{"head_dim": 128, "intermediate_size": 1024, "hidden_act": "swiglu", "positions": "rope", "attn_scale": 0.0884, "init_std_qkv": 0.0287, "init_std_down": 0.0, "learning_rate": 0.00107, "warmup_steps": 200, "final_lr_fraction": 0.1}
MLP neurons of a small language model. Each row is named by its layer, matrix (gate and up: input weights) and neuron, and shows model dimensions 256-383. Each number is 128 + 32 x the weight over its row's rms, rounded and kept within 0 to 255. Numbers have three digits each. A neuron's up and down rows have the sign that makes its largest values positive.
A block is one neuron, or neurons of one layer that tend to fire together. Before each block is what it responds to, as a language model described it from the Wikipedia text at the highest values.

Responds to: Career role connectors
L3.gate500:132106127149120175147144127098140148114125171091166067085159099120155149154115133076126131116121121196141102127151124086158123104137126134123113073130146174106133101106079172163083136141107142120098142155109158193100115123104088158118125170085097094150139057106125104136161171161135062088130149159137120146140145115066104154151145079078182143149104116065130165160124149153078103073086
L3.up500:122125146145107118164206157086132113178125143138100154118125053122113133177127146081161144098093147088143100143119053082148126076085151091174125142150059127084115159147133137123102170137114134141144180106202035129114102166167086117080163112059201134188130123065104110126166154124111097111155138132109175117141127139145128180099078140082100152122136075122157126092089147174091153140135

Responds to: Career-sequence connectives
L5.gate227:164138132135096159134160125099127171155111155163103089110127101174089167174079064155125122147108101087099161116191214126120141088130061100162127105111139175062130129143159169105103157083088139173130139123127145111098059155141112128139139107101159097217174117146077121148150127108116062114170150121097103193117106163187128112109187112059192119125154114076139132096098135157117139140155
L5.up227:113100158141148131105069103130129090061103097125125099093138170200150123124110055116127150190110093132134069159118111104098085102122103142088154133101110164067142157199131082185081128110099128099117165120121173177142114158107103132120128123155117107079131148125141123162128189127115130122181101113156075148177212113121157109139163118128124090088188067131188129102108104047152093173118
L5.gate265:136095134146172130126114155099151115167101132130152183067123121054162138177179124128179111130097082177125093163114130113184107138171095112151050068150137182080163142171091123118111076109109064151089099107108089131161099123128089135136092206120145121121128130131131146167194113128160096180136128105141108134151074147093120070178166126154161151174125094091116178111144138158178120122135
L5.up265:132111133104153081162088154152111106143094119113094134107100067132077135165212124112151146146049157135127134141150131120167108126146139101125133079173132175070134173119151117158138126072110155156129074121157124196140101197133131148074094136184157095128116109133091135133146139146119175108085127137129129118111139103167085111094162127147202122174126103119148139129125143166155133102138
L5.gate351:082102155134088139120070133160115183128167122117164146158095120072129143106109175133134108185104129090127073133137129101113141140139153150158157183119116140158109141114113060136111112160140141148118164087094105146100151136142133174158096159108150115147140123154099097094124140158117171105162175154132104109125118130133113027128095133115168124125090093056093137128065129062140103086116
L5.up351:081106138108174092049138100130172133151172122134146147125143164148142134153132129173157149163063100143128139139121151124173110142151100119113167117130118188100132175144098153150125131183162173161138117107164148102140147101135045057173111136100152146168143151162043135087128099157120090123139166135089071155161114206131106139101147182125146169131139129133130148151190144122120159141123
L5.gate957:124130107110078163179143108097141114190074085207123159128174148127138100159202158151140156137123223202145153141153122072093134086159078122165156094128190131137078132112115092178106134184102098086153094124158125138129129173162040131124141081118163151186118147103070119083187090162143098147146184064103174041115111044159144162143105140154100126104111132108178140132085129123111115092119
L5.up957:187078133081121137170137105104114172089162161164141155194152126133142169114093124163124113121082166131178170099153107135148148147163146134093162093115131160166156178145097108136129149146062166085163159182094180142184132134143144159067118119085161111187151146092150116139117113219143163140149112146117131143161164101176123134112090073114204142137139165124134125127134082121093180146130

Responds to: Coordinators linking alternatives
L6.gate127:130128166159119100168140125127078073153172183148167109152129119130199178160096112110192119170086124156095107116101129146084143198159127167101108125150130110182174200144067146052142162131075134096141100127158141059136114112100132109105109111105173065107172084152124149161131127149095149101104154118097089105148160126142171098120169099126146092134103099143176114144120098106114193147134
L6.up127:134220182164150121112127130108104077163176068181134111115156119067174131079150138171174076154106120130050085140113151112154166148132073145143141103142157188154135175076137129108124139083123058073110066112111099112097169129122110074159129100110170063161105141128167139137137112092167112154074157141133133089136112137173140115139090131123135193146096145125165185174114119166147142114142
L6.gate482:104140148135116139092113148123101147111173108109153133120095124096121207080203149158177149171104139142162179134091074103167181137091127129132166186139116158130179118121156113125116129187074140160142165180218138162148157160144158134111126145104085163111173187128124123120182096119183067101147109137142194114153179146139110071098135123127120072141069147098142163078095126161118176214129
L6.up482:151123149138156127127098180109062133188140096195122176111146138120153135162182079111097128152149114085100139137132141111158165111111099173127103099155147108157136114212086108116083093139107127102165127112084159154118105120088149055081099111167180151129146126119129111128131146102187078119113089099116095067137146122096188139088074105082104131097152105073169127130186134119158135147114
L6.gate597:155021106178153105162156136090110123086151060168154183130154152139079133113160125161166169088091147121102099132159095100137159165165150189122103113149121154146152095069146150183148129143149169101107111120150140107165107124107120082120101148107139121073114134064113141110160132186127080122111123124139144105093144096111108137077150090116154118151097117110144084106121108085148138180121
L6.up597:109101132157175097155099135112080134169138105147113108164146079138117128101168074147109103134067163181093106124129142060143146077133111112113116125176152149127137124115133162143107142090099145167122117139195082104133159176155152085135136145149174069104134125121108133168094187141143160127171086151130067121150094157111101108082134124127164206168100083140168120087096113089127147127065
L6.gate630:124221132106110112115130163121160102098157125082137068070144106142109120110164147154201194063064093131109183183142089126115157186170122155085102077191089115174143151139166135121144097162106155085069140120113117137141085101132094136136078100141199116144149090187103172169090160143154110090120133161107122136147096200165163041079181159152128135183135163167122131128102114124102155162122
L6.up630:130153180094167144170181128106130143115142119125116176180181136092183148140137102106187132156095130106075103135131162158145185159115128146065135088122175039115124153166136189102095128182103109101081140159076087117076118136063131145112095151144121123185132143111178148101127081089117148137093105136095139108093120101134177104177101125176137104118049065077146165087091147139123107166100

Responds to: Year digits after century
L5.gate65:141192119106156095151115137157150143132127103147102069099104070083118135108081129126099192162157100102139086118181105049155057146157138131115132181094116100111153132193142106137126111107109168094129152114165184175140161135132099145113109102110124111139192117116128170062187154082129109139096063187098101139081109146157107132179144144132108105123143140161075113146128120158164128121114
L5.up65:140089149137130183081145107118142068128084135101170140162211200100136164100153157128113137097092160179106151136140150158140152082164142077127075088162097157111131101132034125149095144155103139136148128079099138097175110170161189128150138150153143167115082092090113111137146089163156120113136191112154136134112123106157096130097064071151158114165131056078192175151117122134111146115103
L5.gate71:126121140120166085104080133086143130161136146127114137116111078134230166093190208103139066096201109160072122120169135086116111164075177148147104112120182165136106142112157081110137147175120155109139172100091141095091162096143126144186101087084149127083148163098145109141168133149145139131116070166183081135121072081102060148135125145095150093148122167138123128157156137102152104163131
L5.up71:118095126088157100146122114101115184199078139157146125104184073135085136121133160193140116151126115084146089155175159137152140158155168123151130106145107060144109129126117141131131131078128099125174159157150134097092175120090128067133133126097154123156162092139135153112095143127128115123149072094098147155122164234167149108202143140160109125087111108107122164129140187030119060125078
L5.gate174:186113058148103144146088073177103097103147146147089173098159040105187217152134156173067133116136071102177127135095113124109117105140130094170162087114131133050094145093137159081058098096104168124151118131124158141144115075127130182117158151099170141122168111106085149121134105106120118093163124138097073141143077117112107138111119157179157137167120132145169102136136137115119091106111
L5.up174:152132132117158174087174130071142135124152088119133085119108122090139160079127097136102100147124124154075115117131159137134116104102181134170121133117148108169091109142105099117071131142145106125116169117116139117091119073175111082160134167126061094127094151144175164079149145055071115135137156101104124119177129123142158151177118206090147175096079160096137115111152121089099130133130
L5.gate515:114087089103086167130133088152056120150075097154136115144156150134160171205151113087124134123073152141162175098195125138095105105157094100111139137139129172107113158154128157147106174181082094131142153108151132130171143069104127112103098154101165069138118153101148185127091136122157118102076156070170183111141112096154107155121147157124137068119158139117161169142115129143151129069160
L5.up515:128174107105075171100099107088102072062073147082105092133149108156119122144183151133132115138118133124157151135101154181168099146113092115130140121143172164140078132133155171195100106154035143125165143138128143134117126098138184108181164094083145155104146107093116182147105077117160106101180205097133148135153116139139141222073183125152117127101172140129128166117150124109144115144118

Responds to: Year second digit
L6.gate22:185112110194150151174148084102131109133151081186198172141106192115142158171160143138086113117165124199137077127125148101180131103063134129136079133147105101079173077142163108216142152158124094154162145101144192107198108153107127101092114168139086140158175125128098103087033134184147112108095142143182136157145131081110140151123126101119147133105098124163110173109181110165178085107147
L6.up22:133157089181177097121106120148244174150110176076104154122088120093127174105013169130174200128125199166159144140124131090099132128117045095105146129143100123115106119161123103091071148123146143118127168118122083125089084080153113147205151167132168150142158132143126156122130090123180065057124130104172117133181154077101100143123156133145120151138133107066142120132124134186090134082114
L6.gate63:136116135117143117208082129147109090177165139145159135101085110144104172075161171126062148140134099153150207136142149126194188137050121137105089114129157106099164124149160075207130202123096110070171093106142112100138108107124091184115184103085090159160135127146169139127093158084099102194128137174134114171178155181136156090066170138103193103118101133087110159169143076096145107152204
L6.up63:160140147200142138157033105115150113118136095109085160126173118155153125153079119128078107109097236070108098111174113029179142103129175126099099118127103129083119159125072128137085146146139138159104125144180111117128121158125116136176075180125118102178123130092114158112109131153111140117089086156085105182146186155179149185148097124124077194160157106178121132140077124061147088153164
L6.gate484:174107144162137165109043111132145086144173126133064108102145062114161135105143162111118109103139118112098086122141082104189127123096112152176153122114113106139113078122129115210166121129097065151113106179161129081207111137113141123086100111049130120127216151081134136134102106142136141130184099172108125161102178121126198126159112128098144154124156158121141137094152133091122127115113
L6.up484:151134178020101158130120096118122098108114114130136157135105155140105101130153152117062091131098101119105110107147106130152129126117082129149122138149164094109117119177075116122153133121137111087108185164202126106103132104102178097177072152108115142150142080145142162083106158107119148046126121168111203126089128175187052134171044153190141102156114075113163151136198149084130137115123
L6.gate816:106126140155118154137082115152168134066125149119139127082121119109150139128123117138167093157127103122103120137180107131096168145131108155110055117122115070099146170104121148154107138118164134083135090074159071115160069155179127185142154194113103159159157164159082130125077114161127080152112135109114139129138131154144117128141088135170120152152119099129132156133123149187141115105179
L6.up816:120177117113168145092133110160164141156109146148070099187052079132113104152139077100077053091125144099121105133147128103133172105101096127096103087108151165103135118168168064152087169083096166122151068154188126133113156115152105114126149165154148084203123108127146108126158136146103114114126111104157112145091157149181102134072090052109127111139116168114134145116153088117169099159137

Responds to: Day-of-month digits
L6.gate186:128148112090160172140144130122135156078144134177082116067114130128124147147122103141117114148104092134112071071094175163124123076067103107134128048112119142138168100140168160065080184095137120105123164118139129127145074193105155183113114101104150196134176147076205166118159100095206103096118130114144086188144155064185090153093128128143161083121099208133163105131120097119092067111097
L6.up186:130177077133138153144129143126149145112084205176147135121105139165163142103120128173126121167092137059123173116128156150139119132115100131099151106128131121128092082087144178126110129127130140137137141146070172121137153140109130167130144118174162139127105113159192104137178141170119134182122117132145135146122157141125121087057064092145028187140150127096027182085168130125170200153158
L6.gate282:119082162169184131072114162139190089150166198085120098144140173159145169136138114119135126156128147104143128118147088102181159133101083146184082083104095107092116131181171166145097095144183122187085123109136175142094195150185129105093165137137137098108161147102157038129081132136113101155105132194079151132145152119074134118120112095151095101131110109109059149094125136122108121094143
L6.up282:122118109112174138215040180092099129071137132067138091100085091083147131090127145155164161118140105137138084076154136151106136138091062146175155105136122131153083091101139071140107109129134080148137148175083164162136134144147090148005119181197168131124152166147096087188142111148131082126136151145134140131158130068075074178167100210134098163116143093176123127137164142137168155073138
L6.gate384:113137101147104068141080089172087122123126165103121118142072120142149139067078154148094133137142119193106057117138126157148091171134145148119140113171100123133122109080154076159143138110130087192121081146085165135135142146128090162162085131154178119111108124138102067137132145194111085118092151190130120137184107091141138083181176085147115069058142189091125122122106152201176091156151
L6.up384:153102091121142169121093180133095057102148162069146113122123096175141131114150147099153073156078107142173066135111156169122092142086138175110124188113110108136091147088121105065045148091139044109108113094143080143078139113187087142111126127137180134131101146108170082117113098126168114094127190181165162113157131104132156173137166160162122119085105144129130119090060122188173128141100
L6.gate685:144168129172183097105149149081175108119082104136103130058110073158087119081163151146108153197157142162170158164157127088099158077128128133127171144117098131105111130124131074155126137153130149169158115101148129165124168116159146185109103153129186098146102129081184154111121094088138156117127117113165131131111126123140163096069130090094111147126116106157190120162250133121141071131177
L6.up685:149185231140153102111161142146123038105136130185155085147120130070172120100146129123095062120097058181110170183180142161105117127118174148168108116151109183128093107076164183149126101155140169061131109118076099125096141133155133143138128204167112102156163165124153163084121145062103155069129154152137167139133183123103118063077115071134123124114118058108172089161142164174164100098145

Responds to: Structured-line opening tokens
L6.gate173:158064070120113158158134146169138112136107112121051113166092133125114116110127176161134082137118161179101102121167127160124111099112068094086133154146104134114092087100164142166177099125129153103117112195065100091145100094109110157159148092151150137126142141102083100092093149133097103128144137176143161167086088121105090151115165173152146075080136156152174134140164153104179100074103
L6.up173:135169111158102136105186148137147137163100091153083129131146109123112198161136102160123123147070097117161141125089128134138096144172127071134131176167178158118187103124135108129151109188142158083098110165118081206068093142150171121172106129131091105182142070079131130190142143113150148187061144196087143168102098117130144096111169195089170108100179161137131159096078110114115129127149
L6.gate203:105124240175154131124148093153087107146155140097121144071139101109126110123164123130147136132143121135158120096087125077059110148093129116127081138058117176096153189135127125118130124122169130098222169086108114115058096068048112138156151152147162102163143142135085150154111126176149119182147111153167098211202114149115131121159129187115116135149131102136132129146123172132143117121170
L6.up203:085095124125111167128162072120188155118118057142090139171118138090153111111098134135102123142148090139080135153106132148139068145123094128142119120141129122093110074157141165133139159166064111114103135100176118100087128095093134148127141163158164147142149141108114125095094113129208182150025156115216143142091147160072218131096126126096152143109189185091113115115134147178176115113168
L6.gate649:112123153109098155141176128135114162174171117115198109115126141104134140131139140100172154144158076184147152135139165119132087174057156161098166158142136106136155083149077174130161157137143152110129089125123143080104120112124105105146141109117170161123106085119177117137113098180151182063095121095078131111150081133053178225102131152131164117153153210086136149118133130089097111065156
L6.up649:108118063148096163164063080123205155158112107088075109186089098120117149154141145144110126110150121155138159112150118133151115139122186146174203093154127130140132129135132141163141178121118156089152139141144123100159083126130161124158150135152153178186133115091088118119119171178134169172068085063110158234163059118070121160111135135164148172128088152115158094140098095086177129083108
L6.gate756:166141170084130172176189119172109169149087113115085144129105171111165100126148125107111106154189138136133132123092147114160089193132154121173109170175120096152129148140102131048105165127152155171119119174146162075118130158160125136190063161149158150138107073109147177112169093160137121067147123107103142139125113171167127141148156145138142181128111145115139058156133143167176105120126
L6.up756:178224187129110189072120120120080142112175088128129127093174144166150148136154143067078113098170086125081159116152102164186118123135116145129102150115133122168175169134167152075154144131148123109104079153206094144097103174140145132130157149116119124130130116116147146083141135200074076196105177081111073132041185141116146132087147074162136120144090110098180145147142081124109131152161

Responds to: Infobox line-start markers
L5.gate119:127125190123109168094145143158118178126111124135092136103054157137143138096139114169115132121156113132129205100132141137102175144155174147109108135073077083078077106117164143058159084128123104067148165134156113082095078107080148098152095084084157158092148106121143130105070136125090131089133119117123155113086097102137164085132146115151139127199140073113214080133145163169133149144190
L5.up119:102088115135114227119157121151120108132109115156086132106147168154161116077105119121147077140129112217161134136138087140092142156085103105148124088165098138148145171135145165154109097121108070106122122108146172101142143140200139126094081119136078120094085054145146171125176124039103143115075135090157165112146149111115182097106107183173114135133129127073155137155130148145034157172158
L5.gate443:148126150154137147100110089174094121142128153091074142093159131185115111106152158143099050091189119187145145098100157091103167109125079105144135135128143131167157100111176128158129126129122173136125136092060099101157131125110162123119109107114118104119136118140130133143170164112104143084082114117178217115149137163079129169091152210083149103135166156107100118115106164160110152093200
L5.up443:113195110158146151156103156173120117136120147119125085066160088186173084156139136163126182109128076159157126143177096108111083100097153204179172144203121169125155117110129094054154095130146113143147133133173128115166168106115091167137123128135118049123156097213144160145091111132133130133061119125158168151107123129163179182149114194146100151123111147031138141160129135142157105119129
L5.gate550:163156160128118145076098115176064116113112130137066139136093091158087101140116100074124139121075125136075112124151149120135065123096117044104111169163141128151076101146083109164063127101188122183140167117086088097069179119065124069137149146101134121120080103075167072134130135108150125158075127140070131214110109125162125208152099123138110149171088168102146151071150078077147133116144
L5.up550:121152194179091147162179073142157102091147046109086133125144147107114075132115110151134157143115143136098158087148170157102101079072139095108174143126100146148148151176182152118100102137095161127118130151132180091112140121132137133179091162137184104159071145120090209107114171114138156137110089097184058066164054103124120197070118159183121143106164158143130060141102113119171148183099
L5.gate800:118094140110163141185163143132117118119063071144107090128107130140111111172104147181188073127125142154123110134138137131177159145152134121159109100104189161074150120124125124100134120127201182155137116155221101137137072167107127161159128059118147093077149167078104132065135113118097120151169138040114125093133118138126124085127131133179162147096169153117169172160106098126097130179160
L5.up800:159128179111104154166136097150154112081121137099074199145134168178120145053125133168099139137176196137116145150153153162065107135150144149126129170148184089180133065134103130154096101165101127135081105167140141129099126162103131138153141119181168158098149084056105131163116089078109142087153114141072162179178114051099180113197164223135104109086176169154146105133103138134104076089125

Responds to: Adverb-forming suffix -ly
L3.gate588:147168146103139077155161155177091134124110095133131184131149171104106120189126116109121135141142183109146127098159116151100162158160097103136167102142204121176146148189103142141082122154142101135132181129098135135199119150082053082095188122099128094172143167111128076116173195085191140098104110113106115138073106157144125116177166105099091189064127097071203150078074085147192167137139
L3.up588:149177088118122090119089178139169127080109127108101142154111136124143169099109157117159056141136171029188098136127122141195121116165121149077135123121150081100098142122125145112095176145116093166105136161123107165151147124153200137156110157138129131064085122126121149144143151105147125107127128111118170106096120141113081147150043130111135110144108106102092162169057114149189116189084

Responds to: Day-of-month digits
L5.gate153:096126145151089142111090062088127127137183182094148061137072120176101119088110134155112156129176061145114142113179101108129129128084079136112062088175139140108145126155110102131124096052124139107147091187134120180136118025101131156125214128154153138082137141145088121107156157104126130119138136170147112176132110146175126152097085083139101165157127118124178096085140119133185137167151
L5.up153:088163175106129111189172080181129221087163144111075085105126144149134155143102162075143083119146124136143161142119142138174085109113142133084168142084144115102164101104078071129109063121092172123150116134116125136090097125177105160175135161151113190081130073131145073163134114109164155121151169113115167150183123104102155174133134163112085129129132141152172120131143138135164193127118
L5.gate371:130119183155148147121069162181143157178182120094129137109131076119096152147183137104127136224136103135170112097075104129031125142082158130097133153117097111096148117124094171155111147133120153125154130132110127174093080170115104102096081067116188128163139118139110156118099114116140109121179091128094090103126162124078109143116158194157099110135138119122130107105115105150177120122153
L5.up371:070100083128040096149137142124085114103110166133146110142153105122135059163116113199156139084149122139108055125137122085120086164149112097111101121132155100125119141193076121130170147108156133175144102135111176165101110074210113110147121083141100092114090126121118120150203119085067100113104159171152147129151072158128129143168119115117075255116195175106101106118174159189129132156126
L5.gate521:111137189167137140085149095093110130075173187041120108097055101113158133180119093174157112128090117143062116112170140123148147123107097144130120174172081131104072128129083143105058105098141085125114087130095100171160084111127113072167172140098079093140144082105157154122147143067184094109145111126156131121103135120137144168145153133149091166176138147176150142189108123103170146163098
L5.up521:098175172135111153086122079113172138115166172156126155102089095168152072128165108082123110153086121115084163198194129185140148149108112115134140107164120159069124117137102125147113125166173084123111162108148109151147039141144108131146147158171144130100118096160127055120082145080205099114138155100149134165126153189156066110145130086158152155159181127119129105140113053160127126156183
L5.gate848:107105133137122122144132161180143179126143164176168104174099139131107089123085105136129092177109114123136142096080125150132153142161143081155122135116144084083126165142180192120097142124114145105168146122089147135109113149135084090059134122084245099145099108123144161064097145060156147179154115081086158176139175155121110136102097115123137076159139095093147078092141113152132146153099
L5.up848:128069132137107131154131102120158168075082155123120097133110137134129184155084178166118171165165132093146138168180188107167128157171154145141129162080164161163154102086097169140100141096149152141166138111151159058176126106110108170154106139102187139134141135164152135118134121141127100089114048099157118115139111088092098130147105154140110112111159052149113142084159135183166079123214

Responds to: Team/affiliation name slot
L3.gate379:120168115152155134134093141161105118107114126174157096119114090166126126170168082188153135122103155120166103086163149140144109059120158111085079120131125152139115155124098137128083122114134112159102101125150137116102111178167156130165113080091157156155100024135154171156129171198136102147144160174119127148102092101126142067138155107108125103148169132149198149068092205053131093089097
L3.up379:098104158140136168216173152135163088113138126160135113103077083123115145160163045133132131157085179176110074110158145126081144063119170093096107156156149148111128153187106128093109085094130145119174167096146103127126125155141111100165078124088121127137092108116077157119090135156109080107133151125152140117110062137150067108140161141122180158158080144167156087133069129133173153091105

Responds to: Inner number digits
L3.gate199:103132130155145135075124168112137110058118119173061115119042129110142146138131155121126082189188099175125115188147093113150126191107115116131147152107045121103132140139128138183098151106129090142109156170144117119082212127177138144159152130083119110095132125069137129135113113119111123107146112159132166139142135151168139161063128113166140141099138182158101142172165138090114130160181
L3.up199:083128204152148091111134048181135101118135119168099157102100141120090108122122129112141085134122110080093174153200162145161139125158082135135146128153153115120105100094143150169123167136142165113122105103124148147088062132102124159104204140105176164083113194107147132157123111146073106129175166150128148086084141117192088148121154122163152093128173131115113100136116159115159140142084